Part of a small language model's weights.
Size: 11 layers, 4 heads of 128, MLP 2048 GELU, 43.3M parameters.
Architecture: LayerNorm before each block, untied embeddings.
Training: a variant of Adam for these matrices, 735M tokens, 5605 steps.
MLP neurons of a small language model. Each row is named by its layer, matrix (up: input weights; down: output weights) and neuron, and shows model dimensions 64-319. Each number is 128 + 24 x the weight over its row's rms, rounded and kept within 0 to 255. Numbers have three digits each.
After each neuron's rows, "fires on" lists the tokens most often at its 100 highest values on Wikipedia text that the model never trained on.

L5.up714:112142114103119139116115140129140141120113070119108106123100126155122156125119153129163097160151109109119107135128130116103150110140113133127136158165111113120136137116121117084101108144119122177121154123141126070080075138108099121140141129123100120163139099172145167146103117112114126178118127155140126136148089122122144133120096131127140097167109108130115110098185135133115176094167128111131141144126131137099149195146105160125131136159099155101123177140145153114110113094107132125077094158108128141167112141131133130123114154126111157087175105145146112138132145181167143084144140111138149115135185110153190113125119159123139170084073158110136129095153144101158131093132152114122126137149126135096132122200125108168162114127109115139102076111108104121139150152161120
L5.down714:099090124130100141154155135164134146143134163124162181146104139125135167125139119114130095125093160141121168131112141146122123110122094095142118111130133140139095126109134110189153128126105166103134117144135099149117137143163116167152119127110136127127125171113114120124096104148151110120165146131116129130107160131149076136128113112138092146105151143166135140174137100096167092163135101152169124141178133127133098080094146124113133116100112063132095079145115124156133147126152107100127152146120175109114114101132131101135139074115118122142111163134145093091160136081120112134114124130093168118143104129123129163130163138147152083198177089106146137163118119129077120111099145159135114141115122137120136136062114150128116132146146142089157157165150174139128105111123124
fires on: " |", "s", ".", " of", " the"

L5.up1476:101161129074111161156097155152100111108103174096141184139104129164128146107102147124086080104153124127128144118097127123132157086147145102155134070140154113118093159126148167118139096173167134181101079107118109080132123100109107110096124119119131126161135145133159144112118151135173081163117141083154164144109143190113133112135130096098127097154133161111127120186131123166089150077146157119147104151142132104131131073126114134111112115130096155121099134148123125114075170076132118146121153113135134126122131123112165134101086162117131125124148130097133110119138176135191103128137139138130128167122175132133167150126116159136101173100166142172089105107146128147117118101123154095141104109122138143136133133147147113105104104106135139118111124131086142090139140111125136
L5.down1476:124119136124174119101152150122127154135148142159122088091153116088117142125121150112157155146122114108113121117111132108105110158099116098116115150128107135175155098095155087138125139124135094127127138135144121171136112198094135141140130144097116133120120116109112155179136135105112172076175156115118094139119123113142117173179111193156123086144102128098112158126110121164116116155098145117107177121125122123093156164115116142138098116077137111143151141143095151161169123141134095142139140147161121117154093114121129124154120141109153138136148129120177148146113140113135126133115135136118086106106162106131162123100175074188136106129097183099171146165111158103162111093120116134110128105137143125124169102123130143116173104160127155127134129144140136137093075140115107
fires on: " to", " of", " in", "ly", "lo"

L5.up1857:117117067133117114134145143169133140127143115138093112138146185110112167098142076085146141116082150132128130140123129114119123116136154126133141088125141068159131110124133147073109117141100109169114112147128134120116124122142137134097138115197125159135124076114104158145112128133149088175147088112100095099143149141127080100137141117081121095179130129134084155130143129143126114102140121093151109147151152125103084138143127101154161138128141123156141103155125142118133143081107117065097118163143149110129106165131157127129112102180128141120124085162135132162138139143151144134143137095135101152143158129119178102094142099090106132129105117116172091129122118145121132117116161058119107135142113130127139124126131148104125078130108127171151138147143180137162131144119152
L5.down1857:138125179104115103131142086116145123117094117119134124133144114122157150112126149124122136123153098137104097164119138125156114130104126142105127116167113109116136149084125086155127136105142128113126081109146125129141105168121124061108181136078129106115168091111122145093121138116118155142127159156136103101150128100108150110153150124165155174120154136081174099122138138093116121152122168118119156163136120077118115130091138140116161148128149175092137134123145133124158124125124148115119129071095145122151132104119108131135155152123151129106148170116106081140084108112128121102131143153123142092104128077160132119136107132117128124106144145149128139140134154187106122146109165152152179119120143133139130156155153130148169157103124123127098115108103162104120147113147091
fires on: "ing", " to", "ve", "e", ":"

L5.up682:120156136110130150149098148133136145073109127095122129160108149107098116115105126143132123135168172100125097126138116123142152119148134069154165096085149171164142149152166144117139129086114164125113122122110154104129107143131126145143110093143086137103132072119160142100122132103128126127105093083100124149150133105130109153113076142125084152201107124134110111124143141097102153147127150129136131090115138144160110113092152100097140126143130147144132101137137137136113126148151132107131125151166171123112116140144122111132135136172135133127124124147112128131137143109138114130113145165153145099131157145134116131131121176148122152159098138128139162117108121154148131173149137121145126108155098142131086154162138149145137129180115149162107127137083101086119135079131127
L5.down682:146141116148139153110145130144152107164146113152108115118112124127110111172165108136142158145092114119150113144106108122117133174089126142125077136111096087118145108122109102159091087135116103113127121139138082142125117099103117126117190137122174135153150144123178109084177100132133110144127171165136102123111117140132172119108158142103132144137130163114158141143115145151114115124117159118072121124157127113121145116143110139174165118107145134133114178100152125111155130127113141135145129111130099115160131120089129133158102145120118156126122130141133125166130101134084150117150076133088153119114169123121149155118132100114141121111123155133148055121132142109119098138112131109089111166090150125111133156123152133090085108130143124128151089110140176150131117166094118
fires on: "'", ".", " Name", "-", "R", "se"

L5.up236:128154152131146137121154172116133179099146114101101152122142150127110146100125131119107171174094136102159104122127117139118137097144133094137150108147148122067136087155141136129164149187148125121117128130128122134098154129104147122143129112121091122144146127157154125134101188165090142134134148099158160135083189107112137149177091147099116132141139146142102112126102134132097108082147152081168153123130145133101164153149165120148124164124116135150149133109106156127104126155152151165152141128136130155059121117138170114145110149151123136113109103149161107113115131138133129148115131122153105135182133116119121147120144135092150154116125085152141108109098114148155111119135143071139084119113121146142191093135127150145109107107093137151115117121118132094148137174109177
L5.down236:153108135118131131102140167089101134105123149137132105142135142131141098116130134140142128136180154101152101142122124111123102143068087147108128132106053111159121127087159161103102116115099117146134134147119137099142109131115108150131171150144147141109113140193129144131092152107120122135144131078078106103111046097143132101110104110136160120126097147103118116147197132173118116142111116165125117120148141114153175141131153146122132134157126139117100100125114129145158165112137162143138126122170180108130113117113103090131111146119119118125131139088106096123097191150169160111109111106082158095138137127131121143151143161093164108109118113092136064104173081167144133149093157182098118128079108115120091129112122133099114096109153146102130115147109123155089149122110138
fires on: " of", "-", "'", "ll", " Cru", "s"

L5.up224:138113169150098125160152166133085112074109121147136116092115134154098164151122102084156156131146133111133062113142094105118097119136097126120160091156182123136128137141133143123079126132140131126123127145163128138114128119140129118160129118120109091109119072132130118126140149095094120142113100119140134127132176165123187111107137150124112104121116121159165132102088120114089165146139139136107103111153128144154063133089107166112131138121090130135150159135111095077107113146155106139139058115129179111158154157117138125167142121098146126114110098152115131073118153128107107161068111104089076103091182096143135147106130152132123124138130109143142123135123090117094120143156146161173084093144105153160147127183091125154139147137139113128116141101137140172140125150135086
L5.down224:138111097131136130126071085118160150148151122134144147125156129104183078092154147154117092131130145160146134128149150132157133117114145136158100147127120129113134144125135129150156134153146111112108153117120136089147116140160085146114081136130115166094143172114119134116121101132149099126098153152151122132131106097133141170124126117139138145132121098097110129163151105122153115099124123120124129142094139130067149138131109094115112095113165133139139093158142170156120112104126139144143210134142090186106156113098089129091086113157111126137127137087125125158144130139184156085142115176135153176161094159143130095171165134099141118119105099141140133133123154168176145134138113126113168144148150094118114115108174120139143136140135106150127106146121126096089157148094123
fires on: "-", "|", "–"

L5.up1294:108115107132131150145131181139101076129133150109107134148108145091134131102089113171100126144095114155132128126158146117161172141157089123097130097103111124121096117141165116119157176135126149118138078103098082125129144072131141146132131103139129120124107168131112116166119137114131107125130127150160130108126152113139114110144126115103139129191145121127200071122160091140168179120135129111165145141131138117144138084073153131136161143142118115135134148108176149122115110108091128125099144101126099138148087125143136134117119122139098138127118148140097142161157118128180117144124090145149099144110185142113137109160161125097168165170104128081113164148152109188139140133117106103113078159122140110147128149141144134120101131122095112116157113113124135085132102162124125
L5.down1294:160176145125119116110138107109166129131124160131108056164139126140125121115139146158135104176136193104129132176127100135099134107097130153129114154146156104140179104092139137175147113104132132132094154147116128117088117121145136104152078121102121118120154129149127133104131083151103126105119083125118130080134146161147106159120118123174114159057122138102150117170119143132110098142100140115113122118131138127173104178131105113101083091137112114130165091118127113185081089132140152109148164117082117141104181145144118111169148133116116108129168122118150154123108105122086171155159153140146174157105116092124135141102124154116098114091129122143155098159120132099134156134103139181132157169127093147111109130105162156161131085144145135134102137109129106137147144111135132
fires on: ".", " :", "'", "-", " to"

L3.up1896:132132133123129147122133125155153169062086157122130121143110146132133132115086105137139125193095155122143114119127095121108179172115115118118136102102131108167132143132148137118182130161122141152134173154180111093128128140135115116137137092116107092144119129153131145112137114130120085141120138154110140131116157100108100145062115103129124159147159144116129127082161121121165138105113157098093131120111145138135109120124135129139140131127134132130114148147108194067129145157144155078120186117097119156186102143139099104158113167147103115096145117133100133117127119160139127125114130128147121136135134111113128156171141166094124162081119135132133144133147102179152072184119126134172143133117144134089096080104139129137134115140095104131113105091098154109156115125123142
L3.down1896:118132096149109120116104172097106132115133133111114097125132126112096141147095154082103113111097128128140167092106132079190155086158111123134092150138143113137145132134113088109174083116161127145124100150133118107116127095151136116130111117180117142115145132128106087128086108146126134126131110156122127133154113130144120128147150116120128090078109093124158114151119091134112105137090095127155101159162124150132083104153128138098108151137135107100135095157122116127126119100125129131178131162111153118157133141044149148110089103111145184166094160132147136168152198111118113122133149143103152148129127147126150125113149129147124104117110124161147135109133162124101134130116135154154106140129146152132091081102107114133136114081138145155095152088150116109092160160152171
fires on: "|", " |", "-", " and", " 2", " 3"

L5.up571:145120140175109078134152140116120080130123119123137142094116111099121143117167120131077158132168125128169110110125126109154130106132121130138107126097106099120130107114123111159159123103130109114140082153128097172079166150084149142143103104154151143113108118113093117144163132096140176108118151132126142171152153156135117074123140138142158135098131138115107159152097150161141155109135137109172078139097138094097133122099107114175150121136148144131151188146129162125118144106118114123117110091129112177122118155146144117125109159138136113157077136162080155118129099101158130114097180134140131142132152147100155172130167126161075151136130134134185142128124131180091107138147153104127105183091145102157121129114182119119156086161125148127145091126139112119140117142111136
L5.down571:116151120107175135114119089166181142155122175127095085133139143135109124147123095116189102158104118112107134175150137140085106110142121140106170131149180147140114108122125114103076143141112139104150168124131155122168101114176102118125109153100110118163125144157173140115103116140101141109145141116102131112125117141147155117119104117097109148127118123134148114089144114116118096152099138136108171126139116162119095125133119182100121137141071130109083078120153095179088124123157143104143147152127115088126134099101119120181150110139183135101128116146160139142116138152133117125194152131102117121156128111163118076148096124114158097157157145131093107121122131098128121145115112140087164126168142132109121149072099130156098147116111129151102142151089174114121117147162157
fires on: ".", "-", " if"

L3.up1331:114135182118130123138105149139155114122169174132103126133131144136068131146152099097116122103136113136137084145104130121145168145143127096127125108149102100183150148148087108135146093176118136169136139144085116123088105138121140162107143074108109134152153105145165106154082107096129103154072142154141125126132157117152154095097092093137154113156139129115110164085130193122156121165132136128116128124128141125106144143123145157144110145124105144100121156154154116116121135100122154122109179143131116130132134113101142125119157127140138105128131142142153120139132154112126102107110160138103087140135143161104102116128109134129133154157087163086179157126169090110138138132111122134164120129115088172137103142159147145115109095145134113160146158132111084116097107141122138
L3.down1331:141145107133140122117097126122138153125064091127133135144157099125147138140103162141136141146175160127126158074171116135133125120108126152170136141100131143107138112117148131073133133117130116126134156102145118135131139114124128100182118153152098120108138161141137155112159084097117127110150137130117129114162123138120073163148149135130119171100102091158143096169148142146082108088109092137117143108095136126153153142128133115130106133083154133130110092138123169107122094165144126139158085158091117091157119131114070118116047185109131128102138135113139141119116094149140154126134127153132161126121162108142108167157119125152108088111114129148117133107091148183151106128114104148080161125161132073100118078098093143121151151085111155113100107111117134125115157116146199
fires on: " |", "  ", " to", " By", " not", " was"

L5.up517:160127164128152144131146123088133061102086141170135127114118099135111117172124097121129125147143127094118137072099151096155163091131115100181119138133127155137149113112071135117186119103116131169162126136093086097118155157119195101093081134120122090134102125131165125152124141177139159142118149139156141173141146155143131120133159138186123103151153120148150165157114153132137159134144181138164127144103139146137142092127111138141111142127143115153131153119139126154143139139154115089124105150143135129143140137149141130130156166166114134150158138153101109139119118143093128139150081142128086112101131120112123111133136138125120126131140122077152143140105118136099132206151118109152143116105125109140161128118161174111133094177154150116140136095158150079096112133137128
L5.down517:106133121144113107119079165121106163149128129089148106156162118123128176124141153128103123126170115174134098151164131128077103164138123143102110113159144148128133140121189143119092096143108152116105101149129144134155117111145131158186164146101131163111128125145090135125101103107120124096160166119096107077145089139103158144126114094100123102128116110116136124108162161109144128115092078127135126105115134098122144114130077112118114117127062138120133123147108107134126112098104114206132118141132130146143131088143158138139102104123147167106130130110113155108154122131141107132101176119142136109168159147135098174126134142144166114103128156175087096132125115168151157090122135128086063091116128126131071120149060085135127167100132097108100123169125085163141147139108089
fires on: " from", " which", " to", "s", " who", ","

L5.up477:128094146151141114127097127094100134124134123155150152114130140143136110128106134120158133157150116092140073147129104101094159144133121124089149103074166150160122148111070149132119131129101162134143152148176102128144131105135124122142082130101124093160123098123137092111144116132083112099087112154194102192145156152167105108104114127130144089130130088155130175152182107139150139105125202129098121089149116156098120106102155078130119151129127120140140145153132135133109124155102103108109161086100112099186147111107119144167159179149136132092104078115102100080097116127082120133092057126100123135110127121111114132129102105165122127153147119088135103151164086138140142127137107107114118074129136120151130147114128115127132093162049138134149153097122145105084135122127142
L5.down477:130143099086102115133096150105197149142087116162137112123110111146104116096129100163093137135152120146132118099090142097154105111113150122128111097153133085098125129166153086153154121124141119141082111127065142122119129145136122158107123109113127144098129136133140135154150133067157129147188142111105120087115094144102180128130156107127146135153125140096112097109147152144120107153131122107112149162127140105131143170134080173131143123148096108134111098120116128159137112114155135133122081115150112170144124099154108126094115096115132105155117095144146141188161139129137139140143222163144166113150104142128148144158108120083108092093123150148138116082134150137135130083133107142144120196140163144106112090088159107143126151120155114122125084134119127124160136166171114
fires on: "5", "8", "1", "-", "6", "4"

L5.up46:119089153170077163135120146121150121126139173101138156160124143140132154149085157148112158099118113153144115146122113091140153123136205116158151154158129156159119111124121138110129110083104096116145115137098081144110115132101136122165144141089114145171154121137162124138101119129137112126116136141081119119086088157139143105161129123143135076151155122111159142155134139156149127132167124151133125132114128148128141148097131166134115127174113145159098120146111101096139139081136106157111136107105112114143115117092175155115098122130166153134134116125152130095161095134134125089118096135118096130155141139109137096109110144105133101168140168142123117162160085115090126109158099169136119162129126157114141102097131106096111115141066109134161136182133140077105078128142114
L5.down46:163138093086139102121140139095108165102136116161152141091119105129076096138110135114097091127173145123141135181086083116125154142119123116140116085122110142112150128136156164149136131132143118131067113119133132153141133126177127143083088135115120145101134172115153086118103165086121148145163106095132130133114139144051136142154120161145094130126092134104090096201125166118122143089119176134129120092111112125115123116143103111141154128113144125144143148131139147135127120100112121156151165154128126181171126137146113151141116128173136111144140134178134122143098131129195095142116117158131133134136146128140155103125136084130156129120114125139122126150103110130141097144116116144145108149112160064100139085150141118118143158147141148123122116153113115117147152132140123
fires on: " to", " |", "ow", " of", "ur", "ree"

L5.up1189:065108133086112144136089126133140145132124111097116110139131135120100084130123139104161125163128113107126124155099099103106157153132129107164142092138142097164151127108083161074128126162139139117126174177089129127133095102166112083156155100148109143164113126139146151152123173140104074096150131130142136098110149112128096130077126099181114140143134124147130167136173112127139130097137114130118084120117153125129095173146144140153163121131129125132123137139140147083126100123137103144122114141113141115132112114166143108115132154192153072121142109159154114110152178137183111129130114119134159126145162117127161109134121145141125147138109145121096158187148118158124114104097113178110143151094162119131099115121133135128107114114117108100134111125110128102125126096153158
L5.down1189:153167147143151144148126123125096092109143114103130050107123142153122164131136125168135119162141126149128103103154130153167128094141096104137122160145100121140145138089129105174119105143119131158150076126090127107125132124156157136124140123147131130109164164114126147107107114142152156141159116124112139162166130150172145208152105119093124143167105158123113099102112186142114142107133107145132156123199132150093126134129108123139175126138119115159148161122130131161135120051131107094148138116097134099160146108104120165106101133104113176110138146098144089134110137072066113113138118114097157122135154177096122120101158129149137124134119146118109118138091153148101070130129158092156117144098099127111120091119123142126106122089127117178112127165109148143110124096110056
fires on: "-", "l", "_", "."

L5.up2031:144101153152102104145105172127171057096092112151117129138108120113107152144099088143115081097133147103130101135106122111133117164119107117123153155200143072121122089109117150138107160165094143140129112125075107160140122143156143133142109144134105115163146119142151132138155128165128100122146132131161151154127113110120099142123116141149163109096133158141154145118156143110137104103107152130121072086106139133098099137123103091130126109123108130161170126155180126111111151105166133173105133141107149099142115108133195125142090170140132081164158127101147113076132118117138112134100125169125160148108145171112108139155106115143161150108120108110124164130107123143127128108123150151179099112073138168141080128104160154160110141148103095164084145138125075080129134144125105
L5.down2031:146184150120130133136156073135075148129160154127104109116131116103183134136117125105131095124100165148163116151130133118123145104148133098149107131107127121157135168111125135123159112135140166074130142124147147099121121140153118110114135121104196127106144130115146115099118100129104104120104127181119112157135085144139148129088143131165162164145143089084174131146118137178103143158151110115147155145147116127135131129165151118118133137169127095104090117128108162077139115136083128100152133123163118153157094139142096107101146102091118139080096144138142123159119120152115146112161121105096158113098105103102133116097166099127072110099146147122134126107134168145120115125103098139150159163182105119109118096160079126156096111152129132140147143058156152123099115147158145
fires on: ".", "'", "s", "C"

L5.up954:129129158130139109132134130167139148110150101092110119166123135100123195122109100124165160126150129127128140147138070111138119121084114146122150113136125072149131127082129122114129154175083180127143096140117127139137137133143164115083141144162115142137118102146128142106123160132120134168149081173141159127145107167149135137147129083134133122192114147126191150124118146150109109103135154121115102147093142137126144134148124125123195156142123163117133114119102121164101129109130104093096125136128173117155086115090147115110150090184116127155144116120122111120157188086117151150128134129112115136110157088108143113120156123088142204141125148085183109144115165116089117175120142104138151133146110170132117156140124123104090096109116127150149106125159172123126102162124096
L5.down954:111107119110109118114131162138116120113101173161094124113139141102160147105153132120146090151084141140121114156138107109117128095141113115143115144131140127122129134134149129141127124122130116091051123106113131115124124138084047111116146103048158114135111128139113139131156086125154148096077118166126124126149171140117105097139129100157116168093148074062075129172145119118155125131148115136095169121132135113174128134087117130154144136155111123144177093145139169119104119167127160135118154090112088139096159134098113116171108113121106129173171135110079142162131135129130157157161115145133115111095102133103141152165111100136142138102131122193134128143138094138109164117147132144112148128115114168101132138129152121134124100126149083156076099146127147126144149109136126
fires on: " to", "-", ":", ")", " were"

L5.up1461:153134157110107157145129114128141142110132139162139128151122105105091153155141131119130096122089143129125120131121115127176133102125155140141141131118128115124132137088109155133101073088139136163181116142102150117112114062100121159122122116119150132097090148123144124164095150106115141116149121078089153163159124166170130139091110149152098140132134144129123158109102096109164120142125118121151102156120141177146130125164142118158157173132140116185106116138121136097174140150106109073122152182146129134101150159111129114144171103125119159115111103097150129147125111135142131116152153122102145090100171108112147109122119161129119172129128170123170133082177167151130139123096112100163145123129129155106182111129116135138158097158126140142111109129151111145162145179151197
L5.down1461:128085141147150118141141147132129116165108115127101110115111117143141136131114165159146158121164141105126100142137168135140098133155103085098132115136112133117116096141121094136157166165093110121094096118194151135136163185098136093104168144130127108148149131153107097107135125121133119128104132161117110109105163089096137092150120138133142144179106140089140120121120148117113154126107136118117138112171135078101116119131095134135163139110097125090137153117137113133127109118138175128128107106135140123144170112105111146125096137098111132183137159147134075125123177083131129127115100130162099139116102129107135143142162141138138134100126078147073136089103097112124131130119152117114089136124148132154067144178153142108123104103139124150152133148133154098145078081138086
fires on: "s", "ing", " to", "."

L5.up62:151150141116151156161173152135164074136114119173110159154109147113132123137084106176092179138129100132144151137084160094171132136146102096159154143106130121111143117125054158140112159132155127117127149121105109167108097121128187179107100112159097111151165144160130144138120138133126117147146140129136126142140116112100109177113049142158155111114119105164133146108165117133163131100119136122161117128116130141167101103097126140155099124118130182161142162129171139148124116118143115136114127161097146150154120131150113102129098156117119120112102125138131138093128119133169160149124098151168141119140120141137138068190098107122180161132107140137130140080123122123138131147109118105169118171099134139109093098134111129138117114102108160093119104118147100118105136139151132
L5.down62:115136106118106128121077124126132163136144166181119093150117098121125154165161135149148086149137168087106090096162103153108132083133112126110092159147099152154134130107158112112144082099136161103114121130145120095173140119143097074168150128083133084083108113107140129132137118067128149099091151094152153158121107143151115129116144153160158138116113098134157134132126154135108097131117150119061103088111144169148140150166113115145099133171123072102088065145120164140112119106153106127146123092104108114125097105099117142132189129134115137145168117173112126146152092145113147145134129133148157170108129101113125182103144109131093115143131139158113129147115124128119116080114128169132164103142126100167152161124137159125138151128112146107107119145063119160159133099111137
fires on: "-", ".", "s", " ap", " So"

L5.up1487:083171182179137133136097145128104119127138131128115127138100106137103149116123143119170111182149096112141082139112110105134123114099122146138161104136144142130137150123151179064119117139138142110124125119124096128120163147145132117111109128092140116146099127117104133128095150107117125175143122141157108118130122128118155142104131118149154099114121153164166089133146115124129117158098102150107154148144154147110095141097143157147174139166086118139164161123076125134189139129142120116160094135129142103144104092094154142139164134104114113125158129061133135112099109128135125122059177081147144115106175131151129112163068161111174143115108150119131146126117090126108140118100099131151082077152090171133121102114086131124114146135115151125126137098140126125102131164134125
L5.down1487:122109111137104125097123135168128120130101156127112120134132159150086086120116146159107176107097180156126181102139155169120173104167143124102110157127119127124149118089109096174119110109150124118121124136123128133116147118141117136130122063159100116130164094130089125139137085144160113079089125097125119147160123124111116140157120106126116174116101120090061135117120143126163147138147194073116101146118135103150105100139097092086066150094083132113138119128140152138100152120158117146122167092095128106140099154149086154093112170109113135142081106156096144152165126098140160153180114180169121128154111129146116139142145100137100139106159127138107108118175136188141121161127124139124155180111143126131137110129171077120178137127109135150086123159150123150144158107103147
fires on: "-", ",", "ha", "’", "on", "s"

L5.up213:110110140111159152163130144098142120111121111148156171122118138135110151136116116167146087150139138096123150122114115112131123140164090128147155132134154156117145149126120138103099098115147124121092173151134113156115156108150151161131120116157113103144095105130144138169129171113142142156092103130131132136102128161151103169095063114137152115129124110108135106138135085092114125064158103128145102096090122088149095142132109128197119170117135131140111121143171135090139107167162140174135073119123163100116126115160166130106158147122163080106135148132171140070094140149155154137088109132160150136148151135081095133121082104166117140146129141093100123102105062133083159156151122140138106138126149132139148120115082114141088113167099165129121139088118091102112134132171155
L5.down213:115164138116130097128127159202177091135143170113077096137138123128163125115186139095134139148096164118135121103136171154159148107167120081139133118083140131155133137108087116164149112094130114111142105137138169125113141174136125123099144169121161145109135149124070116094126094147158152124143117135102136133166128154121114113154133064131160120119128124156110152130147122154167153110142091089138162183162139123082093098139131142104158122126127122110144133116137103135110123102109104105116217127134145149160119128099155129138104114139130131138155169128133142114132103088115143163152138123129143106093143097114147102124184117135158101113108099114127134127093141132134063115089107108153092141129132150125132131138170110081118079098139137114157087142132143105119096128114100
fires on: ".", "n", "s", " |"

L5.up207:145128151132157127120140100133142134085080110134153127094089091128132118145109128132189129130104116113140106139118162097173161111137115116187107094105131163136157181075132114146157131112099143186122170113100128103104150128170161119101120143130126119086115139123133135118106127154138140110196111155133122159088127168118110114124118100153119116130121106157156132162118108104104136127139132126167112139078151121173131131132110101153107153133159108173097149145129090116127154124139113125138120126108168119117103115108149153099088128149146104125133104128135128112110147129146093130110094152186108141118157122106129114112144118127144143139164178128137092141109049152104150199142099121122121155155119157145138147149128162117106126167135139145156111100150150121098086172146102
L5.down207:115175134156113130113151177116085100110148135138119129129154105150122188129142131099137119131180105151126125147094106132039109111110111127099140130119141151099099115120173161107113135105130121128154131133156098105131128147109151146163110131120134113125095125126177138115127111159107124143133139144139179124127118118146083131135204139109102125136116139106141139151158153136129120099140128112159183121093114115131183112118110107127142117120079108112138117120105105108144103152098104140098128137142096145131190106117136158171113128103137135132174108145116120132125121112142132115132172151080148099119156155143097121162115170157103129095115166143144094133145146163118130137139141130099104138100098098127156092098119121113133117084101110078116163134181092110124169148121140
fires on: ")", " which", " also", ","

L5.up484:125134137140096098184122139120110131144101129133148122097133147152118167141148101153109109170127097120133107131151111114112131162117105173153101114103117157114130097115104163096141119121137155128095159152134110118135126156113136130145155145139109147151166090128117143113123164123141064117149194107134134119091091137074133129128157103129118100126126120089130130157164104123114132101153081082148167099158116117160118170124125125168125120096148163130137185137151156114136129112120125175126142119108122134110103163117147151118127106101130155129095126119149128074106138093140117161094110144158064111122111141116152114145091119125150107096132094120138127080100108107175061149145115119106122093174126092102142098167144076140103157142089166137141149145134190094101123126192098
L5.down484:117074097120127151126175125156192094119173122113074142128134130125160093102106107096146183087134143125140105119124112105086131108113120062073131147113106136107148130149145133164124123088138082132115103119145176178128144138116096120125120124148172126112131121126097118136118137108133150097111125114117109114172123067167144132172064158131103121180118131127076140102119136085135141151142182121113102117135141133095112135166133124093162134133116106108159078134127117146133126103139138118130152085119144086140126139123108132120128109140167146121168108160125117142134139103133098103149152137084161156123139121090112158118146119117117144139144121122086133184163134141073168092127143149152140112086124118141124119104108168119165110140143083170097092146115095144183116136074126
fires on: ".", " of", "ae", " November", " February"

L5.up906:112125126117125126152110104146165178144105106153085162163125175108111110149130169144097153166114152095147114155135140126173153118135121103134168135113120140116137165132076122076161152117138152119141201124105063070131118156109116089135114092140111128121111138157147138138094147150112063139137131133142127167122139100159119138081100113130085089123142111137109112074110117141127111073150126132115106106114147141164117136116171135132121160162113120135091129122166122074095109121153093114106142157129193124123085101140110141144142159151127129163109130148137126165136125150158122129111144109196101132151138134073114148168193157121149153124112143152106126100116118119152137111150140121139117133152153117126159093114154128162103128117101124144116094100102110126168133142158108
L5.down906:151116107163139131107128170115136055135173132145149101119132086127134123123151088123111130128112134092089136098101134132101122135151106079154134146151138097144095121134145111161079105172101157143106051132098121175128135128112124178129134118165121097114143094125118131118151114133126153125122141110077137091091065147124125165122119124112146154161135149176143156200207128138115134172127106112124144144158140116083133124149122152111138129149135105161134116117130103163155095116142094166117116127128131107142126132148146106090131099129122125113167143139144106149131168098075125149152109136105133139112135143132161077095078112090150136121155149080105114125178167135119128126107114139132083116093135168125079146123125149105095103144130136154123102179110180162101140144086134
fires on: ".", " of", "-", "ola", " 3", "Le"

L3.up1731:138190143130131135081114136161120111121145143146101176124107142122122142138157155103116120087147106089136085127111075089126115109125134121152116137121153154125100146123106143054156148123153166129119091138137129138118162095108158102129087143152118103121089145115127114116155155083137126111146122139122133104133184148130093086131122078131182103154136174102115111153128112125148129134129145124188128110086138110122154155094140116131154128092113132136143144118115129119152131155142108155114129145143125134147116119124162140149126115193111106114162106090106127109125124130130147111150144152155085091107181076080131116164114093131118184107172120154149128087161077116122152158114119141104093094113129156121136151136119100117142169184131109102148111138151147111129102154139124
L3.down1731:147117139131101145193112104065162115127098141107173128130147104144132107135102110157118159145124136162138120123131160128151117202139102127106128166155139122126151124133113101172069087119130106155128127153117081108083106144108117159145100137148080143124183141132131120112146109140143095105138140131125095159112121135148139170100088159163152105134150132125168118138124072139121176105138122109094119103126115123121145147125146149138116142146157117104121115133124123099124156148139103138130109146127107127129146130172101126123117128082113107108073153118124141137131163167130133133107133130123137139125084159130121176138117157112184072139106137100113154151143157131133124115116138120151099133130160087152074100128114151152168107117130107154104143079114110121107157160130116
fires on: " and", ".", " is"

L3.up1006:117149121135117110103066187111110100114120096128088185134118128092091142136147116137139086121132145117115119128112143087135150095129074139124110142074122131148106115105105159117168157169127155143109116141134114109113163097102131118081104118109139146152089144135122126155113153111143163121099148132125064122132162143108136100104135141191134101110107177096127144138113116123167154104140158130122125118110148111164137120088134107135153097081090119129145155151157116089173134134142069112121145146100115147104135115104115138107138169139107083109126133162131117100185141089086143156124157135129061116120159107114136094177104126173147157150134173118165150123129151168089120147091098156137098148105170088164136152113136136106147123142113143138138118142105123130134118113122151
L3.down1006:151070180124110136160200108117157166140131118121160141094149139129133128132137096138145146167186135130114118106126101147113116175132137123104145109161111112134183133112128089112068113139121136110134146152116132127133111124095146118177100118164139120104155109114150142154102149093111143106121128142132112092131096104159145137104091108120109134113122135151173110071172135115096125171130085126136133136164140121115112141132137125140131131141153126137110146095130138119129148140132162111109131120151164126158121109145143124144152107120093162110111126124158115139149134157149081117142133110104131154133148130117165109154130147093126087140112139103097134141135087092105109097115113160140097095153136148107148151110086149128158132137144154143087119155109118177098114122149142
fires on: ".", " is", " are", " B", " were", " S"